From a checkpoint of a small transformer trained on Wikipedia: 8692 steps.
MLP neurons of a small language model. Each row is named by its layer, matrix (down: output weights) and neuron, and shows model dimensions 0-95. Each number is 128 + 32 x the weight over its row's rms, rounded and kept within 0 to 255. A neuron's up and down rows have the sign that makes its largest values positive.
A block is one neuron, or neurons of one layer that tend to fire together. After each block is what it responds to, as a language model described it from the Wikipedia text at the highest values.

L7.down371 [107 184 100 135 151 163  90  89  72 166  78 173 133 117 176  75 141 135 152  87 146 108 103 131 127 109 145  87 122 151  82 144 126 106 106 156 111 107 131 136 142 138 111 148 124 103 166 106 117 112  46 112 144 112 163 183 106 123 166  93  90 133 129 105  85 139  74 214 120  40 126 150  63 164 128 102 153 161 160 111  53 140 146  68  94 110 156 122 148 148 162 135 130 124 126 119]
Description: Time colons, measurement units. Mostly the colon inside clock times and durations (19:00, 3:55, 0:32), often in sports tables, plus unit words (ft, degrees) and thousands commas; weakly, words after "in".

L9.down89 [169 143 119  81 112 170 130 126 107 143  46 126 122 124 159  97 162 178 146 123 139 160 146 128 114 158 189 133 117 134 147  51  76 112 140  95  85 180 153 157 173  78  69 150 106 202 108  89 102  95 139 128 135 136 110 146  68 161 106 120 153 132 183 139 178 120 150  95 122 107 144 104 199 160 173 149 140 121 169 127  87 115 145 125  72 106 173 167 127 138 126 139  73 115 158 121]
L9.down359 [152 127  97  66 105  72 151 127  96 121 115 176 138 148 139 145 144 117  95 156 157  86  63 118 140 141 122 108 134 182  95 103 131  96 108 147 126 132 109 148 112 163  97 141 109 100 129 119 101  84  92 151 136  94 116  80 131 113 108 163  76 106 196  70 106 140 141 105  92 115 107 117  84  98 142 155 171 101 125  90 146 167  96 108 149 158 153 140 119 182 172  48 140 199 166 150]
L9.down397 [144 149 148 156 111 152 155 155 128  92 103 104 135  96 134 105  89 104 160 138 194  92 139 166 102 126 138 173  94 145  81 131 165 143  85  99 190 117 194 201 121 178 132 175 155 155 122 159 118  99 156 155  66 156 111 125 145 136 207 115  61 143 205 133 121 117 130 162 143 136  99 145 130 143 135  81 154  99 109  97 143 105 173 141 148 106 114 127 102 161 103 143 229 152 115 147]
L9.down676 [ 97 110 110 163 132 147 112 156 167 145 137 185 150 109 132 119 178 179 118 146  89  78 139 167 158 147 126 177 165 129 175 183 124 118 196  72 156 163 183  70 142  95 100 139 190 181 133 128 102 132 192  96 122 145  95  96 186  84 110  98 122 125  92 159 146 159 138 127 109 177 135 123 130  60 165 121 149 139 144 161 117 158 123 137 136 143 146 111 163 157  98 109 112 170  85 144]
L9.down695 [ 99 130 114 143 206 127 187 147 142 107 158  73 162 128 129  95 173 120 114 137 101 140 108 102 136 174 111 163 139 147 156  74  92  73  95 174 101 140 121 138 138 130 134 140 109 153 164  95 152 120 126 150  78 178 172 132 126 126 142 102 113 184  94 110 129  72 146 158  54 152 149 150 137 197  84 117 133 167 105 119 146 147 159 141 146 160 153 130  72 119 137 116 113 189 133 123]
L9.down698 [ 73 190 130 130 114  97 156 163  94 153 125 181  61 140 184 121 242 129  86  88 153 156  88  84 131 141 145 161 159 115 184 156 142 174 156 104  53 103 149 119  68 134 137  95 146 146 146 129 142 143 157 126 131 127 134 182 154  90 108 212 141 122 165 138 145 165 101 111 108  92 140 119 123  84 107 123 121 148 165 115  93 144 127  76 144  89 111 147 140 150 101 118 154  88 116 195]
L9.down769 [106 147 106 143 134 119 100 180 139 188 146 120 116 105 106 137 128 202 106 119 131 162 149 144 186 155 145 165 119 115  66  78 125 173 106 130 129 134 117  67 136 147 122 115 125 126  79 155 159  96 131 106 151  95  96 137 155 126 143 165 229  76 131 158  84 131 132 174 171 115 144 130  79 136 110 102 101 118 139  68  94 159 140  97 143 175  85  83 140  95  99 131 109 114  74  78]
L9.down772 [140 122 151 132  93 107 107 138 164  96 137 127 118 187 174 133 139 126 146 126 113 183  67 112 168  82 139 146 105 194 150 170 133 124  86  91 114 127  25 111 142 151 150 113  85 144 110  98 104 109 107 169 148 112 111 117 152 177 132 145 171 173 117 166 186 222 167 178 117 119 107 154  86 156 152 140 177  73 128 112  59  87  97 163 130 113 162 137 135 131  71  98 218 182 186 145]
L9.down821 [125  97  83 127 151 139 153 146 118 194 117 113 176 140 131 111 123 151 141 142 124 131 110 192 117 160 130 129 112 161 102 195  94  79 108 150 121 202 216 150 117  97 123 105  90 138 161  72 107 142 138 141 115 150 142 109  92 200 145 127 158 137 141 150 112 161 165 114 121 170  96 143  62 171 146 115 132 121 119 101 107  81 115 121 104 187 151 122 111 119 129  71 203 129 131 137]
L9.down948 [ 80 118 110  92 150  93 149 161 166 176 138 132 157  97 138 150 164  72 180 112 123  96  97 100 142 175 100 140 166  88 103 180  79 147 116 126  96  93 115 142 144  92 131 106 166 198 160 126 128 142 135 132 126 126 129 102 152 136 146 127 103  70 142 155 113 141 220  61 160 106 117 198  81 180 126 137 141 127  72 138  95 161 151  84 161  74  85 134 170 117  27  85 127 150 111  51]
L9.down991 [123 177 181 126 115 154 133 124 222 133 144  79 119 151 161 147  90 146  85 118 151 122 149 152 136 101 102 163 141 162 158 132  72 170 129  90 184 123 130 107 140 157 144 145 107 136 145 152 164 175  94 136 114 123  80 135 113  89 128 131  69 189  94 172 141 140 113 130  67  91 160  80  98 128 107 179 123 107  44 154 161 165 116  78 134 124 133 123 104 168 143 126 117 102  80 130]
L9.down1282 [157 132 161 180 129 111 157  50 126 111 151 191 170 122 134 154 154 140 104 164 114 111 109 165 125 104 123  63 124 115 171 113 108 138 153 169 128 122 137 151 129 168 179  65 101  60 156 137 177 188 147 135 107 136 192 114 133 190 132 143 143 101 135 128  89 102  97 148 132 146 167 115 122 176 183 147 149  75 105 150 141  78 101 179 111 100 127 157 138 124  57 114 123 146 146 104]
L9.down1345 [ 45  55 108 146 122 195 134  52 124 171 173 159 119 131  79 122 161 147  83 133 135  88 106 112 127 138 117 168  80  99  81 124 125  98 105 164 108  90 150  95 202 157 115 121 139 130 128 126 125 140 117 159 107 143  67 153 167 172  91 160  80  98 106  41 133 190 113 134 162 104 145 170 122  90  90 152  90 106 168 130 181 164 147 171 155  85 109 110 126 163 144  57 130 114  77 203]
L9.down1495 [173  99  77 117 130  55 128 138 112 126 132 148 158 127 103 209 124 163 125  49 155 104 172  97  88  82 115 105  88 133 158 106 155 144 142  99 141 127 155 127  97 142 220 134 114 156 118 118 150  97 120 134 127 183 125 116  50 125 142 131 131  86  86 122 163  98 116  85 149 162 159 162  77 124 135 125 123  79 133 146 182 101 123 126 115  94 122 119 125 126 149 111 122 165 115 146]
L9.down1646 [ 98 197 137 157  97 101 139 131 125 194 120 133 134 148 159 161 145 113 144  98 132 141 149 167  40 139 122 154  86 161 164 186 120 125 116 131 135 121 158 166 149 165 143 101 159 135 151 162 135 191 133 121 151 153 171 153 152 137 212 121  81 174 100 143 146 122 209 119 167 146 197 145 116 150  80 145 135 107 145 151 117  84 122 122 159  86 164 103 122 124 151 116 164 155 183 125]
L9.down1704 [128 116  65 143 118 136 159  89 138 154 124 102 157 109 149 161 147 106 148 166 156 181 134 106 162  99  59 121 142  96 126 101 178 103 140 114  92  95 115 206 187  87 162 120 133 126 135 117 115 113 141 172 174 123  70 125 108 119  86  84 112  72 129 134 122 138 153 166 122 115  66 106 125 142 112  94 136 168 124 136 121  98 130 104  83  88 116 133 154 152 118  52 189 106 136 185]
Description: Track-listing row numbers. The period after a track number in album track-listing tables, like "| 9." or "| 11."; weaker on word pieces in media and credits text.

L7.down843 [149 105 147 187 129  44 156 135 122 193 139 161  27  82 191 138 159 120 129 134 126 110 131 119 161 142  98  46 217 193 124  80 153 127 124  87 102  72 118  96  90 123 161 125 122 130 113 101 194 166 123 164  96 124  87 129 126 151 123 126 146 100 136 132 135 128 146 159 110  86 113 139 126 120 144 185  98 124 162 117 140 192  88 172 153 142  96 128 158 143 155 131  96 156 144 150]
Description: Surname-final word pieces. Final word pieces that complete a person's surname after the first name, in tables, lists and prose, such as Gumb-el, Andreesc-u, Pers-hing.

L9.down87 [133  95 116 135 186 113 145 138 104 115 196 146 146 151 178  74 123  69 110  80 137 119 123 127 144 179 139 180 121 187 130 152 139 149 125 161 169 101 121 132 154  80  86 131  85 151 159 136 135  86 166 191 130 148 200 109 134  97  90 202 158 128  63 117  95 139 140 201 141 141  95 154  99 146  93  99 102 117 156 101 107 214 174 181 133 136 141  90 110 157 183  77 113 146 113 126]
L9.down238 [167 141 104 115 144  58 171 129  93 146 179 142  91 135 131 177 120 126 144  63 102 103 138 156 181 105 141 107 146 172 138 183 154 163  82  83 170 134 102  59  82 157 171  89 126 200 145 113 105 127 121 105 160 148 147 169  83 151 111 131 112  67 160 152 128 131 140 116 174  91 161 160 103 112 153 132 143  82 170 144 171 150 100 130 123 161 101 144 116 150  88 128 103  80 140  85]
L9.down329 [114 122 155 124 169  81 106 102 121 108 115 103 187 132 119 138 108  71 167 125 140  93  89 134 132 135 162 105 146  82 148 103 127  84 142 165 106 126 173 118  82 109 128 114  74 139 169 118 169  85 134  99 112 147 139 163 135 120  43 129 110 195  63  63 100 141 156 133 179 121 116 126 147  92 131 111 143 161  98 153  97 149 153 137 154 157 121 144 113 137 152 154 146 159 137 112]
L9.down615 [126 179 147 142 151 165 102 153  82 159 155 143 135 152  82 173 192 100  75 145 205 134 145  88 188 119  83 126  95 174 107  70 141 144 114  86  94  93 113 158 112 145 198  99 210 103  92 132 143 112  95 128 194 115 136 152 139  77 147 147  82 115 118 114  82 133 117 127  48  74 118 130  78 126 117  80 132 158 145 129  97 150 116  99  72 136 124  87 126 162 149 107 122 126  85  65]
L9.down655 [159 131 145 119 162  93 111 106  99 125  90 124  85 129  95 150 107 171 119 178  74  98 102 156 120  63 135 183 108 118 114 136 146 164 124 150 167 109  93 111 169  97 110 119 106 133 141 158 171  67 133 150 146 130  81 171 117 154 139 115  82 103  97 107 131 164  79 168 200 157 108 139 136  93 129 187 160 118 156 186 122 117 165 101 171 166 132 131 114 113 218 174 118  89 112 104]
L9.down697 [141 100 107 129  54 179  96  66 149 126 155 139  97 144 142  65 143 107 166 135  90 124  95 112 134 148 143  94 130 134 106  87 144 139 133 115 147 109 135 120 161 125 168 130 158 134 118 135 183 108 140 135 131 160 179 193 145  94 137  86 102 110  96  63 137  86 156 142 100 158 138 158 158 121 147 153  96  82 168 154 146 107 113 144 160 141  99 156 143  82 133 149  92 145  81 168]
L9.down732 [139 153 142 148  96 121 116  49 152 188 166 127 130 183  95 159 125  66 135 127 116 123  73  79 104 130 124 107  97  78 124 153 106 133 158 168 126 109 172 154 134  93 118 112 172 206  81 131 157 134  85 116 115 181 159 146 120  93  71 118  82 130 117 123  98 119 143  98 149 167 134 130 132 180 103 163 142  83 165 185  76 193 174 150 127 142 191 157 146 163 125 180 121 143 116 115]
L9.down744 [115 143 171 109 131 121 166 123 142 163 113 107 145 194 126 148 157 187 155 106 144 170 133  89  88  64 114 148 125 145  95  75 143  86 117 120 171 123 148 163 140 147 115 122 118 159 128  56 182  41 143  81  99 158 123 149 103  92 205 197  75  36 128 139 141 126 121  93  68 124 124 144 130 197  99 131 149 166 140  78 157  80 150 105 208 114 167 160 205 147  95 180 123 104  90 131]
L9.down1086 [128  92  80 178 185 159  51 133 112 137 123 130 100  92 129 115 132 138 132 141 134 141 131 151 142 173 115 110 142  95  88 128 158 170 153 127 100  95 137  93 129 142 104  91 127 135 121 107 131  96  84 113 148 105 138 186 128 120 128 166 148 134 150 107 100 192 172 101 121  97 110 144  86 117 111 120  88 121 142  87  96 231 119 149 136  97 108 129 118 121 101 143 135 159 181 182]
L9.down1176 [ 73 138 163  92 160 128  66 158 162 153 137 195 167 122  83 137  87 111 153 139  70 134 145 109 143 129  94 128 139 118 148 125 145 114 111 117 136 129  96 107  95 129 162 150 157 121 144 121 146  70 127  90 157 151 109 157  57 147  95  89 166 127  67 127 165 236  69 112 157 136  80 109 162 158 100 112 144 137 134 169 116 138 143 153 138 152 123 161 185  93 129 125  97 129 116 151]
L9.down1227 [121 146  95 121 130  56 157 135 151 162 105 141 153 180 125 145 140 116 146 194 127 107  91 145 129  93 135 159 136 173 171 165  66 106 123 120 142 133 147 104  96 158 160 116 168  69 128 123 176 121  61 141 165 111  88 156 177 113 116 118  70 166 128 124 163 160 155 103 194 143 169  85 124 136 148 117 110 133 109  52 114 117 128  72 131 154  55 169 112 138 163 113  71 117 139 137]
L9.down1348 [133 115 115  81  91 177 102 177 110  75 137 123 102 166 169 184  84 136  94  72 151 104 135 142 146 173 134 172 123 132  72 149 100 181  74  92  93 105 137 138 147  98 135 108 141 116 163 139 135 173 203 118 162 148 110  62  91  82 110 172 158 141 112 122 138 107  98 122 139 108 133 189  93  89 124 169 110 150 159  61 110 137  67 183 161 128 160 157 160 178 141 140 100  94 112  99]
L9.down1468 [114 132 110 118 124 137 123 159 140  90 127 158  62 104 196 138 124  97 168 107 217 172  96 129 125 143 111 118 147 161 155 121 184  72 139 152 120 160  60  98 106 105 195 148 127 100  86 154 162 153 167 154 188 168  80 160 126  98 104  98 169 134  95 111 153 176 113 149 203 123 103 132 106 123  96  63 146 156 176 120 160 172 142  97 223 113 132  82 100 162 105 160 114  91 132 113]
L9.down1483 [188 100 132 127 169 113 135 117 136 122 148 158 185  68  99  60  83  91 134 105  98 103 110 134 100 130 133  61 167 166 122 163  59 136 132  89  71 136 154 164 141 134 199 131 106 112 118  92  87  76 129 118 110 158 119  96 106  94 110 118 171 119  83 133 125 174  45 150 174 152  61 160 103 128 180 161 129 110 225 176  94 123 165 128 173 156  99 130 181  99 113 137  95 172 166 128]
L9.down1536 [179 125 133 160  90  86 102  87  87 122 158 127 139 121 115 143 177 110 131 134 101 149 106 114 156 116 121 175 117 152 142 141 132  74 206 165  89 153 142 130 145 120  99 126  73  57 138 140 107 100 152  85 182 140 171 153 127  99 132 169 112 140 150 162 109 133 131  97 101 187 169 157 154 130 118 143 148  59  55 149 162 157 104 114 112 158 167  88  98 168  85  98 195  48 159  72]
L9.down1623 [109 129 177 143 171 166 125 129 168 147 173 148 199 161 141 109  89  86 152 151 149 150 110 109 161 171 142 121  98 115 124 120 139 138 162 170 124 107 127  69 102 125 158  86  90 118 114 139 134 107 139 125 107  92 119 125 155 155 120  92 210 171 104 148 151 127 158 148 153 125 147 136 182 125 127 106 173 114 115 118 137  61  47 109 135 129 155  92 145 101 115  98  96 166 120 176]
Description: Given-name endings. Last word-piece of a person's given name, often Japanese, just before the surname in cast lists, credits and results tables, such as Jun-ko, Hide-ki, Minor-u.

L9.down119 [ 66 150 101 118 122  93 113  92 173 149  73  67 114 124 117 161 141  52 173 107 124 134 102 169 153 129 136 137 153 118 155  98 148 144 131 115 137  99  81 150 160 108 186 159  34 177 206 103 156 116 122 154  99 133 178 107 131  75 101 119  98 153 166 130 152  90 121 123 147  75 109  74 179  97 121 120 159 115 149 130 103 121 146  42  62 169  94 170  66 105 156 153 114 140 119 147]
L9.down138 [114 110 134 158 159 103  72 128 129  98 113 158 165 142 140  98 131 173 103 132 138 100  66 158 220 141  41  65  58 111 161 183  64 101 153 109 136  91 145 132 118 140 122 113 140 118  97 125  94  89 157 111 112 150 119 135 130 102 117 106 152 163 150  94  91 110 128 177 144  97  82  98 182 100 144 135 108 147 147 132  27 204  92 101  98 112 105 166 141 139  86 185 155  88 110 180]
L9.down234 [ 89 130 100 122  88 149 150 111 134 175 110 132  47 103 126 129 110  90 162 140 170 122  98 103  91 119 160 119 142 125 116  63 162 142 160 113 128  82 139  55  78 140 125 122  97  67 117 107 105  93 158 167 164 108 124 146  74 108 194 119 158 176 148 129 127 166 124 110 112 132 161 135 135 132  61 157 144 142  85 179  75  68 154 153 123 142 111 104 145 157 170 129 143 168 152  89]
L9.down330 [ 63 153 155 125 136 109  93  95 165 102 139 172 147  75 139 107  78 132 115 117 118 104 118 138 129  94 134 169 100 122 113 139 102 168 148 146 136 146 149  99 118 169  74 121  96  64 104 122 151 101 142 109 236 140 137 194 138  71 104 148 130  99 142 108 175 143 139 152 150 174 121 125 119 193 129 159 113 130 178 121 101 176 140 187 120 109  66  95 108  86 141 142 142 123  58 125]
L9.down387 [189 171 136 160 155 159 152 152 100 124 135  91  64  80 135 124 166 106 161 149 124  82 122 175 174  91  48  90 109 142 118 175 132 139 152 135 105 143 132  95 169 126 118  99 144 157  93  79 184 135 131 147 150 130 182 136  87  77  69  91 114 136 206 128 154 104 164 152 118 166 148 200 196 110 157 151 182 226 136 128 124 100  95 140 131 124 136 134 139 147 101 178  93 153 131 124]
L9.down464 [130  92  99 111 111 114 183 136 124 117 111 141 127 133 115 136 112 137 159  58  75  57  71 196 111 114 106 148 136 149 139 134  89  89 140 150 127  60 173 101 118  99 132 106 175  58 119 156  93 148 186 151 158 130 128 116 102 153 133 158 131  87 162 117 152 147 138 104 160 154 167 109  97 121 149 116 153 112 121 128 144 174 129 161 148 154 152 163 158  85 132 158 110 143 123  72]
L9.down913 [ 97 148 166  69 120  86  72 138 173 142 147 157 136  89  69 176 123 135  79  69  95 143 138 104  77 132 164  87 124 163 147 130 136 102 166  62 175 104 105 152 160 175 170 125 105 142 187 185 110 132 125 154 178 134  55 106 113 116 116 120 104 108 141 136 110 170 140 113 104 155 175 143 148 122  66 213 154 120 102 141 108 167 156 145 187 115 157 127 184 116 115  71 125  97  77 145]
L9.down1025 [146 117 137 134 128 151  56 131 144 158  49 154 146 136 122 100  85 170 151 115 128 139 107 129 148 132 125 112 167  63 129 125 144 158  93 171 193 122 124 143 123 144 118  93 152 123 106 123 120 161 143 121  62 107 208 134  84 186 116 146 233 184 120 146 112 172  87  71 122 155 140 127 111  97 112 147 108 109 151 115 203 152 123  95  97 122 159 105 143 159 196 188  88 140  91  78]
L9.down1048 [178 119 114 140 206 134  96 148 108  95 136 116 148 117 121 117 104 189  95 143 156 118 124 111 148  71 118 155 139 100  50 107 153 118  97  61 159 120 224 166 148 145 139 190 140  70 177  81 106  85 190 170 127 112 136 133 146 111 146 141 132 156 153 129 169 105 138 147 128 178  86  92 146 167  59 127 181 117  96 125  93 129 119 144 184 146 128 128 107 212  87 170  79 157 116 189]
L9.down1196 [117 129 153 155 139  67 142 127 158 145 134 153  98 152 127 140 125 153 134 139 124 102 128  77 110  75 108 133 134 128 119 169  80 162 149  75 163 124 116 157 161 102 125 106  77 143 112  88 126  81 124 114 175  92 122 151 191 112  62 153 122 106 136 195 109 148  79 156  96 150 148  99 169 164 114 119 154  90 140 140 116 165 150 108  79  81  97 158 116 133 183 101 135 136 154 197]
L9.down1218 [151  85 138 126 154 167 102 159  79  88 164  95  81 181  88 106 146 151 118 136 126 103  66 138 151 141 156 129 101 163 178 181 128 142 165  70  60 138 118 126 122  95 106 160 101 130  60 112 131 120 123  64 145 154 132 124 164  98 128 112 143 163 143 132 145 128 183 147 162 122 152 169 119 155 114 182 154 156 142 130 148  91 142 124 161 101 181 110 140 168 100 155 108 133  87 114]
L9.down1402 [120 131 138 155  83  78 180 203 104 115 158 117 103 126  66 133  97 138 147 170 169 130  90 122 154 163 190  78 161 195 118 122 173 115 113 178 146 132 160 166 131 163 130 118 132 169 184 117  74 151 113 141 103 146 112 114 228 133 131  98 132 143  77 165 171 127 154  82  92 139 168 128 101  84 153 157 113 131 112 138 135 148  97 127 160 158 117  62 139 111 125  79 161  98  78  43]
L9.down1596 [ 55 174 110 127 167 139 137 135 152  95  98 136 133 116 130 112 122  80 174 163  53  98 109  94 130 112 101 129 108 131 126 124 100  89 139 123 115 126 184  83 152 119 121 128 126 146 136  83  92 130  78 148 144 148 129 119 111 102 207 198 125 136  56 150 112  93 102 163 169 138 147 213 143 139 114  64 112 136 162 155 162 170 134 128 135 118 115 168 130 123 146  78 125 184 161  97]
L9.down1602 [174 154 156 154 147 148 119  68 105  88  95 149 162 113 103 144 126 134 140 151  61 167 113 104 150 114 179  90 163 128 130 119 124  83 164 145 114  95 132 127 119 142 149 126 113 170 180 132 135 141 103 168 243 165 152 110 184 156  80 125 120 150 188 128 144 147 102 133  99 110 166 128  34 158 149 128 132 143 142 158 130 132 137 232 142 114 128 148  69 169 128  91 141 113 113 211]
L9.down1658 [ 81  94 132 131  67  94 153 133  93 105 116  93 133 164 138  70 116 161  95 126 159  96 101 124 138 113 138 167 133 135 161 101 142  88 139 161  61 114 169 130 126 143 126 129 126 104 170  58 159  83 143 160 132 110  83 113  91 117 119 166 152 111  86 135 102 116 143 183 115 133 119 106 147 192 113 205 152 134 150 130  85 123 137  86 119  82 120 128 126 156 153 111 163 142 117 160]
L9.down1678 [149 131  53 133  83 102 125 116 151  98  94 122 145 117 142 106 117 172 100 119 151 131 104  27 111  91 101 123 151  92 165  98 118 153 142 139 125  91 139 200 194 119 133 141  96 102  97 105 103 116 116  94 192 169 151 135 137 105  75  85 145 166 128  95 124 126 180  88 136  99 148  97 118 165  98 116  66 186 105 154 183  74  96 147  90  85 170 159  94 205 119  87 147  93 120  95]
Description: Numeric separators before digits. Separator tokens inside or just before numbers, mostly in tables: decimal points, time colons (8:30), coordinate ° and ′ marks, and spaces after table pipes before figures.